Part of a small language model's weights: LayerNorm before each block, 967M tokens.
MLP neurons of a small language model. Each row is named by its layer, matrix (up: input weights) and neuron, and shows model dimensions 256-351. Each number is 128 + 24 x the weight over its row's rms, rounded and kept within 0 to 255.
A block is one neuron, or neurons of one layer that tend to fire together. After each block is what it responds to, as a language model described it from the Wikipedia text at the highest values.

L2.up59 [102 131  95 100 116  77 113 155 169  92 134 114 107 122 147 151 102 106 117 136 143 120 158 137  86 116 163 163 170 136 107 101 112 102 139 174 131 111 125 185 109 140 102 144 152 133 161 127 105 140 133 128 142 120 135 129 136  82 117  99 143 120 146 123 123 119 118 119  80 178 126 165 103 161 104 144 123 143 149 141 126 104 116 134 129 175 109 134 127 114 132 109 145 127 167 135]
L2.up459 [126 120 148 116  99 143 122 156 159 121 123 157 141 143 153 148 112 110 143  99 100 132  75 119  63 107 141 163  97 149  94  89 113 141 112 186 134 153  87 132 108 125 127 113  70 113  91 154 136 133 142 131 146 120 124 133 101 115 113 160 135 128 118  98 122 118 126  92 120 162 108  67 143  96 130 137  98 141 127 113 132 162 150 103 121 137  87 100 129 129 170 142 128 131 145 130]
L2.up888 [155 127 128 127 148 114 116 114 139 156 102 102 172  86 155 166 129 119 109 147 143 105 147 148 140 105 125 105 110 112 102 153 133 112 134 125 136 112 125  92 135 131 115 148 146 155  99 150 110 137 141 130  99 130 126 136 150 121 104 151 147 157 130 141 152 136 108 131 157 115 122 117 101 109 108 126 107 154 102 130 139 133 108 124 114 133  80 127 145 143 123 136 125 137 113 150]
L2.up943 [157 133 117 139 165 120 159 122 160 145 113 120 116 132 132 174  96 141 128 101 118 121 152 132  62  98  99 149  92 106 128  71 138  92 148  87 132 164 115 132 182 113 104 134 141 131 119 123  99 170 133 160 129 148 140 142 109  80  95 144 118 120 147 118 150  88  29 142 100 138 115 132 117 117 131 127 107 120 152 155 104 102 142 155 136 116 125 106 108 135 155 101 122 139 124 121]
L2.up1115 [112 145 147 105 154 125 117 117 172 129 187  88 165 166 117 160 100 140 125  90 166 146 148 115 138 124 119 161 125 135 109 124  98  90 165 146 156 108 141 125 120 167 115  99 108 132 162 134 114 112 131 128 155 150 128 148 145 132 165 138 168 144 158 135 127 130 105 133 127  88 150  88 169 102 132  90 135 150 119 142 133 148 127 170 122 148 117 125 154 132 109 167 107  88 124 172]
L2.up1297 [161 148 126 135 152 126 139 128 151 112 121 120 159  89 110 142 106 141 122 118  96  80 118 145 122 111 130 130 136 122 118 118 130 135 162 158 175 120 139 116 125 121 125  93 128 117 128 150  97 115 113 170 166 148 133 110  64 155 160 115 152 129  99 141 121 113 111 119 184 136 139 131 129  96 137 139 211 150 156 182 136 108 138 139 109 141 114 129 125 135 131 182 112 100 178 120]
L2.up1310 [118 131 163 186 123 116 121 132 145 150 126  96 124 150 113 169 101 136 119 106 141  86 157 148 132  78 137 152 100 138  89 123 123 127 114 111 164  99 103 139 122 144 146 104 125 133 105 144 138 177 118 203 160 132 151 118 147 135 104 158 108 105 110 127 121 174 154 125 182 155 105 131 136 113 103 112 134 137 162 114  77 155 110 126 132 156 106 143 129 133 148 131 103 140 129 130]
L2.up1374 [157 115 103 127 127 128 112  91  96 144 151 154 145 128 146 186 147 155 116  83  61 109 135 134  66  82 121 155 133 121 131 124 107 132 141 151 106 133 118 131 116 126 154  97 110 171 143 138 114 137 129 148 145 148 144 161 124 126 149 152 142 104 109 160 130 142 174 126 102 132 111  74 100  88 115 145 131 102 113  89  79 125 148 108 146 152 154 146 115 139 167 126 121 115 102 101]
L2.up1675 [172 144 180 174 152 129 131 124 145 111  96  98 134 135 143 120  83 115 122 138  78 115 108 151 137 153 127 104  89 118  93  84 102 110 126 129 107  95 105 115 105 153 116 110 135 127  99 105 137 191 110  93 161 142 141  89  83 112 124 134 119 129  95 128 127 130 112 143 168 165 105 130  98 127 105  99 133 106 138 123 128 100 129 147 146 157 135 137 102 143 155 118 149 125 124 137]
L2.up1772 [121 116 101 209  93 130 133 164 131 151 113 111 120  98 128 147 110  93 127 111  93 118 125  88 128 157  95 133 156 114 123 114 116 126 137 131 139 137 160 113 128 140 147 129 188 117 133  63 144 132 141 135 156 138 141 147  96 127 101 116 145 128 121 171 138  88 104  76 118 145 126 108 123 131 179 111 146 164 119 111  86 132 123  69 146 144 113 102 133  93  94 125 180 116 143 113]
L2.up1799 [124 131 132 115 115 114 155 109 147 134 103 188 115  87  70 170 123 143 152 118 104 126 121 153 129 119 162 115 137  86  94  88 126 132 108 133 126 124 142 171 131 121 121 114 142 155 141  91 180 159 161 142 139 123 129  94 131 154  86 148 108 140 125 134 128 104 123 136 124 144 152 154 107  76 126 145 133 134 128 107  85 119 142  98 147 115 127 146 164 109 124 140 126 162 122 165]
L2.up1955 [150 162 135 107 113 104  92 125 145 144 166 151 133 129 107 126 110 156 129 133  82  93 106 151 111  91 138 139 142 124 125 111 135 142 113 112 112  94  92 117 123  91 148 122 107 100 162 105 135 108 144 130 111 121 148 111 105 139 139 165 109 127 132 167 114 108 135 131 161 109 129 105 113 113 145 112 132 107 157  96 135 123 118 112 122 128 155 129 161  96 185 130 100 127  97  90]
L2.up2084 [121 124 118 100 121  88 103 107 124 162 110 172 127 178 120 122  97  89 135  99  98 134 103 131  92 112 127 115 109 127 104 137 142 120 142 168 161 122 159  57 112 101 162 130 136 121 126 123 102 102 130 132 118 144 121  99 106 117 142 117  96  64 141  75 115 101 149 143 145 128 130 102 128 108 136 144 120 123 164 115 138 143 118 112 126 145 119 116  55 123 173 147 124 152 127 122]
L2.up2133 [104 126 121  99 136 104 124  87 129  84 157 107 127 115 141 145 114 102 129 121 175 124 145 128 104 144 128 118 117 135 132 154 111  91 128 129 122  92  96 111 142 145 144 119 105 157 152 151 125 163 130 113 156 108 113 136 107 122 137 121 163  97 143 164  75 117 135 124 130 129 115 112 142 163 134 149 165 119  92 105 103 164 134 158 132 135 120 123 154 151 112 138 135 178  97 177]
L2.up2166 [135  94 127 105 121 147 116 128 115 170 187 136 135 154 137 121 109  84 106 137 138 150 147 142 123 176 152 115 138 137 107  78 152  96 130 132 108 110 149 127  99 160  83 165 147 137 115 134 110 163 108  56 151 151 110 121 128 110 144 132  85  79  80  88 137 142 108 131 172 131  94 111 146  97  87 189 155  91 144 145 141 107 128  97 145 141 146  78 142 122 147 126  89 129 128 137]
L2.up2368 [127  97 131 164 123 114 116 109 124 120 137 141 137 126 116 155 113 134 159  57 110 104 130 120 118 111 192 110  69 147 162 124 118 141 117 165 124 121 154 127 166 167 131  76 115 137 127 116 109 131 150 141 116 139 117 107 126 165 117  88  73 118 123 108 154 152 141 135 168 153 137 125 157 108 123 126 117 108 172 131 149 154 145 144 108 160 181  95  92 110 138 152 146 133 158 145]
Responds to: Harm and misfortune nouns. Final pieces of nouns naming death, injury, disaster, illness or crime, such as wounds, explosion, depression, murder, massacre, poverty, often followed by punctuation or "of".

L3.up801 [110 114 117 103 102 157 168 101 140 146 108 137 145 140 130  99 128 136 161 139  94 151 116 123 141 149  93 117 113 156 134 126 111 152 152 150 109 157 192 180 164 138 140 131 174  61 125 157 154 116 187 110  83 115 102 137 131 136  97 118 144 115 125 131 192 125 125 154 127  72 125 128 148 139 103 140 147 136 140  72 131 149  85 162 122 111  81  90 112 115 149 152 130 133 120  93]
L3.up937 [143 114 121  94 153 104 139 112  98 170 152 124 159 192 159 129 122 144 121 126 131  98 121 148 117 121  92 126  85 119 132  78 105 114 103 157 111 144  62 159 100 171 132 125  95 132 175 133  94 146  95 155 114 131 155 128 122 102 156 151 128 167 190 128 148 125 129 131 137  91 126 158 130 109  94 103 133 133 128 137 102 156 121 160  98 157 122  63  97 113 149 133 152 141 145 119]
L3.up1471 [134 128 128 126 116 134 166 142 158 130 130 144 140 135 143 122 143 143 131 163  94 121 139 158 102 177 126 102 124 161 100 102 160 142 183 139 107 117 157 158 144 101 157 123 100 143  99 138 128 136 113 114  98 122 132  68  92 152 151  76 144  92 130 129 121 116 130 140 125 119  92 155 114 142 155 151 155 122 119 158 116 160 114 137 145 115 109  91 174 118 163 107 133  89 142 154]
L3.up2511 [137 159 144 149 150 139 179 153 113 139 143  86 117 143 131 134 102 154  98 135  91 126 136 146  97 128  72 105 130 140 115 111 124 135 108 172  96 114 111 105 123 124 169 119  93  91 112 129 115 103 100 125 122 118 133 145 147 108 146 137 112 142 133 141 129  92 114 117 149 154 140 145  95 126 139 132 136 117 139 120 165 155  94  84  72 110 152 138 107 123 181 137 144 166 142 112]
Responds to: Hyphens in compound codes. Hyphens, dashes and digits inside multi-part codes and compounds, e.g. ISO dates (2012-07-15), W–L–T records (25–7–4), call signs (WPXW-TV), and table numbers.

L3.up508 [135 111 121 116 117 144 147 104 172 157 108 119 122 128  59 180 159 161 134 135 144 168 118 157  91 101 126  62 152 102 165 146 130 150  98 113 124  88 178 146 114 170 124 132 131 119 107 145 123 124 165 156 157 145 152 138 147 114 160 110 132 114 114 142 138  94 183 119 128 126 128 110 125  94 179 129 115  89 165 161  81 111 106 133 128 121 104 185 160 163  97 121 165 134  92 125]
L3.up1748 [142 134 106  72 165 103 114 143  83 173 133 167 124 155 119 138 108 145 146 153 152 101 143 131 140  71  88 128 149 114 139 165 144 134 169 105 125 124 152 159 106 136 126 137 147  78  81 141  97 107 162 127 157 117 119 126 158  88 122 150 113 132 100  85 156 121 111 160 127 109 111 115 140 149 139 134 113 104 113 154 119 149 137 119 123 136 123 120 114 121 143 124 144 170 114 137]
L3.up2274 [139 111 150  94 118 148 125  80 118 138 147 151 174 107 107 164 118  96 115 120 148 103  50 120 134 136 114 144 135 178 155 156  86  88 108 153 116 124 139 124 126 107 111 107 132 108  99 122 158 165  79 110 113 107 122 147 131 100 163 102 109  88 115 105 133  92  95 137 157 148 160 111 135 143 125 140 114 115 123 133 116 177 138 109 157 137 137 100 133 138 128 145 150 179 133 142]
L3.up2287 [101 102 150  94  71 133 121 112 106 149 126 108 101 147 137 152 164 144 179 125 123 105 103 195  64 182 148 113 146 131 152 137 131  92 164 117 126 172 111 132 122 144 145 106 114 125 101 163  60 110 106 154 152 126 111 177  93 112 153  98 152 152 113 114 137 110 177 132 144 126 144  82  91 104  98 127 141 132 128 113 132 135 131 154 146 135 141 118 121 186 113 130 140 175 131 107]
Responds to: Mid-word name pieces. Word-piece tokens early inside a split word, mostly surnames and name particles (De, La, Mc) and foreign or Latin words, e.g. Sc-he-ckter, n-i-ña, c-a-ecus.

L2.up23 [137 130 131 127  82 209 156 120 161 144 159 135 124  94 103 191 140 112 124 136 101 101 159 145 139 126 106  91 111 157  92 128 138 110 133 107 125 152 128 121 118  84 115 155 106 117 127 154 116 130 117  99  90 136 108 166 186 135 119 147 139 161  88 146 130 151 165 142 139 169 102 169 104 117 127 145 142  76  89 127 125 166 129 160  64 123 129 105 109 107  78  62 106 129 121 164]
L2.up140 [134 119 166 133 124 139 198 105 139 128 179 140 115 127 129  88  74 157  92 119 118 100 122 130 127 125 113 103  91 101  99 135 108  76 105 114 105 138 116 130 137 163 146 132 117 130 117 115 125 111 136  85 139 142 121 128 137 124 145 139 151 157  99 129 108 105 131 116 120  94 137 148 127 154 196 153 174  77 149 130 118 109 147 131 131 115 125 130 101 176 130 163 134 156 127 111]
L2.up295 [146  72  97 150 113 167 160 142 142 119 124 112 151 135 116 122 108  86 119 107 140 135  94 112  95 122 105 158 150 129 139 163 131 155 140 162 116 134 147 137 137 144 145 113 134  87 146 108 147 111 140 138  95  93 104 144 154  89 157 140  96 124 141 134 151 180 133 117 127 120 169 145 145 115 100 151 180 121 123 150  93 135 134  98 126 101 138 131 118 110 125  53 138 115  88 156]
L2.up413 [144 112 132 151 150 121 108 118 119  77 161 126 113 142 134 129 143 148 158 158 149 107 165 159  89 118 156 126 128 124 127 119 149 119 143 129  64 129 129  82 145 100 138  89 133 175  99 141 133 105 153 101 148 165 114 133 122 121 150 106 101 122 121 107 130 145 138 146 127 128 147 123 128  78 166 154  83 146 175 153 149 146 149 104 132 118 127 107 126 104 128 113 125 128 135 134]
L2.up438 [100 114  97  96 156 124 154 137 158 141 143 162 130 155 137 160 115 110 103 100 138 130 138 107  71  92 144  95 112 144  95 160 140 130  96  99 146 103 106 123 145 137 138 103 122 141 126 135 112 123 139 117 126  87 113 133 177 111 119 128 123 119 123 134  87 159 145 116 146 139 151 159 118 166 148 138 117 112 153 147 141 143 171 103 112 113  99 154 145  99 125 163 112 128 146 114]
L2.up548 [ 78 123 148 119 126 124  98  95 143 105 117 150 154 129 126 144 180  83 144  93 150 112 137 105 137 150 104 118 147 109 126 122 111 188 135 151 152 123 115 146 105 211 123 145 113 169 118 127 124 134 125 118 124 133 160 145 121 152  92 150 128 122 130 165 102 104 130 157 138 109 148 124 121 154 106 125 137 171 137 136 151 117 162 120 124 134 125  86 107 109  98 119 136 141 121 169]
L2.up783 [128 111 129 115 125 147 197 154 106 104 167 150 133 137 121 120 127 162 145 132  62 110 136 102 118 147 108 128 156 126 152 147 120 127 177 143  91 126 149 109 178 129 125 148 124 121 111 112 163 125 158 109 164 159 157 103 165 173 176 123  85  94 138 170 145 153 123  58 168  96 147 167 109 130 116  99 107 116 148 140 115 128 110 150  96 133 178  77 129 124 104 145 165 103 119 104]
L2.up1454 [117 110 112 115 152 127 101 146 159 104 148 137 120 146 158 161 151 115 150 109 137  91 154 127 124 138 177 179 137 153 157 124 121 151 168 128 144 135 183 156 147 139 126  94 111  76 109 139 144 101  93 116 126 102 120 157 159 118 121 167  90 142 148 122 103 138  94  84 157 121 117 114 152 127 101 126 107 107 146 176 143 113 147 118 126 111 123 141 108 134 125 103 170 125 112 139]
L2.up1562 [180 140 150 114 124 148 142 128 117 144 112 142 115 125 108 128 137 176 108 126 135 111 146 140 126 138 131 138 110 117 145 106 137 123 129 112 108 127 121 106 133 115 137 189 121 130 100 171 112 136 139 132 120  92 152 128 118 144  98 145 142 153 129 137 147 138 127  87  98 192 153 110 147 107 118 138 115 151 122 155 147 130 123 114 169 129 151 115  99 135 146 130 146 115 136 133]
L2.up1958 [179  97 104 169 150 129 151  95 131 141 130 137 105 141 129 153 134 126 149 127 167 132 132 120 111 130 105 104 126 128 147 136 103 115 151 142 142 106 148 154 165 130 107 108 137 114 129  95 114  93 121 146 109 118  94 117 147 148 131 157 160 147 105 160 119 143  74 134 124 166  90 129 123 134 161 132 118 134 148 124 112 144 119 119 129 150 166 109 116 108 128 122 112 155 117 134]
L2.up2053 [ 97  94 124 117 144 133 113 111 120 150 123 113 152 119 102 170 111 139 134 167 143 142 124 141  87 103 151 153 162 101 140 136  86 142 128  98  88 133 147 113  92 151 152  87 102 162 143 102 156 101 158 142 143 145 146  84 116 105 111 130 142 129 122 152 153 119 146 136 144 129 114 145 122  82 116 153 120  97 100 134 137 110 153 143 104 146 129 139 112 118 156  94 174 150 159 116]
L2.up2209 [111 107  95 110 125 125 143 129 138 127 126 115 162 126 123 144 148  95 136  91 145 111 153 119 113 140 107 130 133 109 116 139 132 117 135  83 131 124 112 110 114  95 158 114 117 145 137 123 149 123 172 123 136 161 175 113 133 135 149  98  89 156 103 175 134 109 108 174 118 142 145 132 151 131 172 105 127 120 134 117 141 103 110 151 129 116 108 116 138 125 134 127 177 170 139 107]
L2.up2387 [117 143 133 121 149 135 154 142 112 115 120 110 110  99 107 160 104 123 127 137 139 150 117 155 123 123 123 137 131 126  98  62  95  99 119 115 160 133 116 131 108 188 127  92 147  86 121 115 148 141  98 108 150 180 132 124 115 133  93 148 115 157 118 163 149 134 112 142 139 136 142 164 142 152 111  97 131  91 100  63 154  88 140 135 107 133 154 129 117 124 135 100 170 141 117 142]
L2.up2560 [145  66 135 138 105 105  94 150 169 146 126 134 129 137 144 159 138 102 146  96 115  90 191 140 123  80 135 132 101 101 121 111 137  84 116 132  93 124 101 121 119 116 145  96 131 129 118 173 148 127 155 141 125 172 116 165 140 179 157 148 145 170 165 119 160 148 150 150 111 125 138 101 144 143 122 142 123 139 126 141 112 137 122 154 112 124 144 158 146 141 129 138 115 150 100 166]
L2.up2600 [133 134 116 118 148 112 162 106 130 152 121 128  91 160  96 177 151 107 163 124  93  93 167 117  89  95 167 142 121 177 117 103 142 122 138 150 107 129  98  92  71 125  91 128 134 159 129 149 165  99 147 132 130 152 138 160 136 100 155 139  95 124 148 145 192 155 126 158 114  91 165 147 125  77 117  95 103 126 125 148 191 129 145 132  86 137 115 134 116 143 120 106 124 115 159 151]
L2.up2854 [129 104 123 121  76 150 100  99 129 133 104 110 111 198 137 154 109 136 126 122 106  78 110 117 126 127 104 162 107 138  93 149 147 147  85  95 129 101 103 115 100 172 112 114 142 137 141 120 136 119 140 148 117 116 144 122  97 143 156 170 121  97 143 130 122 103 155 155 105 121 131 192 116  78 129 142 124 132  78 101 112 157 124  99  87 144 157 140 107  97 113 121 140 104 120 118]
Responds to: Spanish name particles. Short Spanish/Portuguese articles and name pieces such as Los, El, La, San and "os" in dos, plus word-internal "os" in explosion and deposited.

L4.up1627 [119 122 145 163 156 149 160 104 184 166 134 139  99 110 144 136 136 162 132 117  89  76 104 131 114 112 131 126  98 194 163 115 110 128 146 135 141 125  97 117 163 142 115  83 141 137 133 116 145 151 172 120 144 168 170 162 129 100 156 125  72 132 138 110 138 125 135  95 146 177  75 127 123 128 159 146 122 140  89  85  88 106  94 106 135  93 104 128 122 152 147 108 104 151 135 122]
Responds to: Events and occurrences. Nouns naming events or periods, often after the, such as end, events, destruction, recession, pandemic; also final digits and commas in dates.

L3.up749 [118 104 138 120 110 128  83 121 185 151 128 107 141 123 130 108 131 124 142  95  83 107  85 115 114  69 108  93 161  90 102 113 117 140 120 149 139 116 185 107  93 142 105 104 121 118 112 189 135  89 142 143 108 121  74 137 134 109 152 146 128 140  99 145 161 115 146  73 131 132 137  92 127 127 108 121 122 133 146  95 137 141 116 123  76 103 149 103 117 157  85 119 152 111 121  94]
L3.up982 [105 128  99 111 110 143 101 121 162 144 128 132 110  77  88 148 112  98 111 104 109 129  92 145  97 110  99 103 102 115 156 115 101 146 118 101 159 128 130 123 154 127 151  96 105 107 127 148 133 147  96 104 136 144 138 154 129 141 142 145 137 111 136 121 133 129 140 143 114 122 113 132 149  63 141 125 149 102 140 163 120 115 144 104  90 123 113 102 130 121 119 124 177 123 110 147]
L3.up2660 [ 68 166 108 111 141 127 127 146 107 161 109 141 128 129 163 130 123 115 150 143 110 158 157 120 104  91  68 127  84 137 115 105 154  85 107 132 138 157 167  94 132  86 159  98 152 149 143 121 134 160 145 126  84 151 135 137 149 134 107 161  79 119 124 162 141 153  91 127 138  94 149 189 134 150 145 129 133 103  89 156 136 152 114 137 138 115 132 160 106 115 105 179 139 117 172 122]
L3.up2707 [158 138 140 100 146 130 126 128 129 108 128 163 156 116 147 192 111 120 129 112 129 141 110 107  63 120  99 118  95  90 116 164 127 145  84 133 151 130  79 119 134 150 154 139  88 167 124 119 140 145 135 112 121 165 124 150 143 104 117 151 126 125 126 110 172 144 175  94 140 113 140 161 137  75  94 114 137  64 142  83 135 166 137 110 158 133  94 121 143 113 159 137 111 154 188 138]
Responds to: Motion and change verbs. Final pieces or whole words of verbs and nouns of movement or change, e.g. sw-itch, ret-reat, fell, rose, expl-os-ion, drif-ted.

L4.up1095 [175 131 117  62  98 123  96 134 118 126 124 129 103 130 111 141 164 143 142 108 105 131 132  80 123 137 119 136 107  80 118 147 145 107 184 166 167  94 102 135 127 132 137  99  88 136 123 152 135 120 126  85 109 167 135 108  94 132 162 119  98 169 105 111 120 121 160 108 150 152 160 123 171 150 131 135 154  93 154 158 204 119 144 162 128 107  88  99 106 120 147 107 148 122 153  91]
Responds to: Mid-word fragments, number hyphens. Hyphens between numbers in long dash-separated number sequences, and early word-piece fragments of words split across tokens (miss-iles, res-embling, fl-u-oxetine); sometimes ordinals like first, 10th.

L2.up141 [111 109 149 119 164 146 135 125 100 141 115 107 115 143 146 147 182 168 137 155 169 123 121 100 156 140 117 129 132 113 102 145 128 121 176 123 149 181 134 140 114 153 149 162 104  96 128 141 132  99  99 107  78 106 166 103 110  93 170 134 123 132 156 137 126 175 164 108 182  94 121 123 140 173 132 123 105 105 122 129 128 131 114 118 153  78 146 121  37 113 158  81 125 147 112 182]
L2.up272 [165 171 138 141 137 165 129  75 168 124 130  96 142 153 120 150 109 116 164 133 117 137 132 154 146 121 150 138 136 102 133 163 135 114 118 168 161 152 129 122 104 153 121 140 107 127  97 171 109  97  74 138 168  95 153 169 134 135 139 106 128 128 106 129 119 108 144 107  97 121 112  79 151 103  96 158 115 114 173 116 142 127 115 111 111 146 122 131 127  91 121 147 149 112 152 155]
L2.up725 [134 154  89  91 143 127 127 108 168 119 128 105 147 133 134 100 168 141  96 124 104 136 143 182 119 115 115 126 188 118 121 148 119 107 115 151 111 149 162 132 149 174 127 141 170 107 123 126 132 112 118 106 142 116 137 102 107 113  89  86 135 158 112 133 121 130 107 133  83 131 112 143 152  98 124 120 125 150 122  89 143 134 156 130 108 108 134 121 129 106 146  90 123 128  72 202]
L2.up832 [141 115 110 120 105 124 174  99 136 132  94 136 125 138 147 146 157 101 152 136 134 118 111 153 140 163 144 175 123 137  91 125 125 119 101 162 135 110 123 118  91 182 132 112 154  86 137  88 105  89 111  80 134 117 169 131 111 146 120 160 139 108 136 113 178  94 124 141 135 156 123 147 143 125 171 105 121 136 168 141 133 170 140 105 154 111 115 152 171 126 123 116 120 100 116 168]
L2.up890 [114 157 134 132 125 143 144 138 129 117 157 161 120 118 120 136 104 110 125  95 144  98 155 177 110  96 143 137 166 124  75  94 133 109 123 117 118 164 163 115 138 114  63 147 130 148 155 144 134 134 109  97 130 111 136 116 146 131 147 130 122 125  89 130 119  76 119  92 174 129  94 164 135 102 108 103  92 146 130  80 155 138 156 112 100  70 134 114 106  96 120  59 122 139 167 137]
L2.up986 [123 146 152  83 147 100 128 125  83 139 135 206 124 116 113 131 116 143 127 131 145 125 135 129 107 137  74 159 100 116  89 109 160 117 104 150 129 126 133 107 163 151 164 104 135 186 123 130 151 144 164 125 145 123 134 147 102 140 131 138 135 172 139 106 113 123 130 138 147 193 101  93  80 147  78 123 120  95 138 112 147 119 188 134 111 112 144 129 138 110  88 103  95 130 128 134]
L2.up1068 [109 113 111 161 139 102 123 137  38 102 107 149 118 104 131 116 129 125 123 128  86  83 137 168  99 145 116  81 133 141 117 107 117 155 119 122 110 135 133 105 147 126 128  77  94 162 140 136 121 135 119 107 138 146 126  97  96 112 141 103 133 134 155 118  88 149 110 110 156 139 161  89 152 119 147 145 123 136 149 122 155 131 125 136 126 121 132 131  96  96 119 160 123 175 114 145]
L2.up1128 [145 149 138 108 134 113 137  88 181 138  66 109 117  92 127 149 108  94 129 133 124 106 119 176 104 121 109  94 161 136 133  97 149 131 143 163 148 127 122 137  68 131 134 145 133 110 186 118 121 120 126 148 119 126 109 106 125 132 101 145 143 131 124 102 112 100 127 144 114 153 159 162 141 161 114 130 119 109 138 169  86 139  43 113 105 121 140 159 147 117 140 158  99  80 141 156]
L2.up1251 [137 118 119 114 108  87  80 100 138 133  98 149 125 136 115 170 130 119 108 106  95 109 132 155 161 122 113 103 151 120 122 107 146 108  99 106 104 140 115  93  90 149 131 170 127 144  84 153 134 149 125 130 150 133 164 152 142 113 108 117 122 147 134 112 122 139 104  92 110 138 147 126 131 123 141 106 147 174 130 130  99 145 128 163 155 153 145 144 104 128 101 101 122 146 124 106]
L2.up1437 [ 73 139 133  95 101 179 127 162 101 122 137 123 164 141 111 142 102 152 120 122 127 147  96 152 111 106 130 176 145 167 132 117 134 135 125 144 115  72 158  81 130 117 139 148 120 137 116 133 127 120 153 146 136 138  96 138 168 120 149 150 129 145 132 150 139 164 153 132 151 152 193 157 137 124 138 108 141 100 133 103 127  83 182  98  98 106  88 145  96  85 148 164 106 108 103  96]
L2.up1587 [115 152 148 133 124 123  68 118 152  91 114 119 125 125 102 105 154 154 115 195 128 162 127 139 132 108 151 123 118 157 123  95 167 143 117 130 122 127 139 139 116 153 156 138 173 115 147 130 128  90 143  76  93 154 149 161 133 146 112  97 195 165 142 133 119 126 140 138 146 143 136 131 129 165 167 177 103 125 127  84 136 117 140  94 132  99 115 132  73 121  95 129 137 147 169 143]
L2.up1709 [162  91 129 127 115 138  86 136  99 118 134 150 116 133 110 129  89  77 110 134 109  62 140 151 105 125 134 104 147 114 134 164 145 109 101 170 134 121 132 124 134 147 114 150 149 135 121 126 101 127  86 123 128 152 156 111 125 139 168 149 118 126 111 149 134 139 137 106 143 150 110 146 136 154 136 126 147 139 131 156 154 122 158 112 132  84 150 156 111 113 155 115 141 173 113 170]
L2.up1856 [169 103 165  82 141  81 104 132 132 127 152 107 103 115 129 137 129 116 144 140 108  98 103 129 126 130 104  94 131  92  80 125 129 181 147 139  96 145 150  94 123 169 123 117 121 109  89 150 125 118 121  75 122 142 121 117 129 115 134 123 158 108  95 102 131 148 133 122 134 110 149 117 135 118 127  91 140 126 157 105  91 106 123 124 148 145 120 118  87 111 106 160 113 127 216 170]
L2.up1962 [140 123 131 157 135 109 123 151  93  83 108 135 114  98 136 142 120 124 127 112 118  92 136 148 103  78  93  64  93 119 138 141 151 117 121 135 120 107 144 137 130 133 167  95 114 153 147 130 146  95 136 125 133 145 153 112  98 118 102 138 129 157 135 119 107 158 132 128 103 147 160 142 138 104 121 105 123 183 111 167 140 119 134 128 154  96 133 134 100 122 143  82 140 131 125 159]
L2.up2127 [122 128  95  72 131  79 152 135 144 108 137 140 142 112 177 116  88  95 141 146 140  80 114 143 161 132  65  92 164 108 130  83 150  89 113 163 136 139 124 167 113  89 117 133 121 123 142  96  93 132 164 126 149 116 169  78 122 132 138  87 141 116 131  73 128 130  96  78 138 170 152 128 131 119 136 108 160 116 141  96 136  91 100 134 127 104 119  69 131 138 138  88 127 130 122 174]
L2.up2717 [127  85  98 161 142 147 133 149 147 129 132  90 141  56 173 109 111 137 132 121 142 134 192 114 150 146 114 113 130 166 127 134  99 110 148 132 101 175 140 117 109 100 141 111 109 125 164 149 139 122 126 109 128 144 177 128 134  99 161 104 116 142 149 136 124 113 124 112 123 125 136 124 148 138 142 167 146 168 104 173  83 147 136 134 167 121 128  98 107 145 152 100 140 150 140 153]
Responds to: Separators inside numeric codes. Hyphens, dashes and digits inside long hyphenated number strings such as dates, DOIs, scores and sequences (1961-06-29, 1–1–0, 0-6-0T); weaker on pieces of long technical words.

L4.up2492 [ 91 113 123 156 115  86 159 117 165 129 118 140 147  76 135 103 136 131 150 116 143 104 125 106 108  93 129 100 138 111 126 130  49  95 105  97 123 131 137 130 116 110 142 107  78 153 104 106  77 143 156 140 145 123 138 153  96 106 162 109 101 133 103 165 138  68 112 144 124 134 130 103 177 147 145 131 134 111 107 131 129 152  79 128 130 106 117 142 136  79  92 119 151 149 161 105]
Responds to: Spanish-language name pieces. Word pieces inside Spanish or Portuguese proper names, places and titles, often in lists, such as Car(o), Fach(inal), Ru(iz), plus blank cells and line breaks in tables.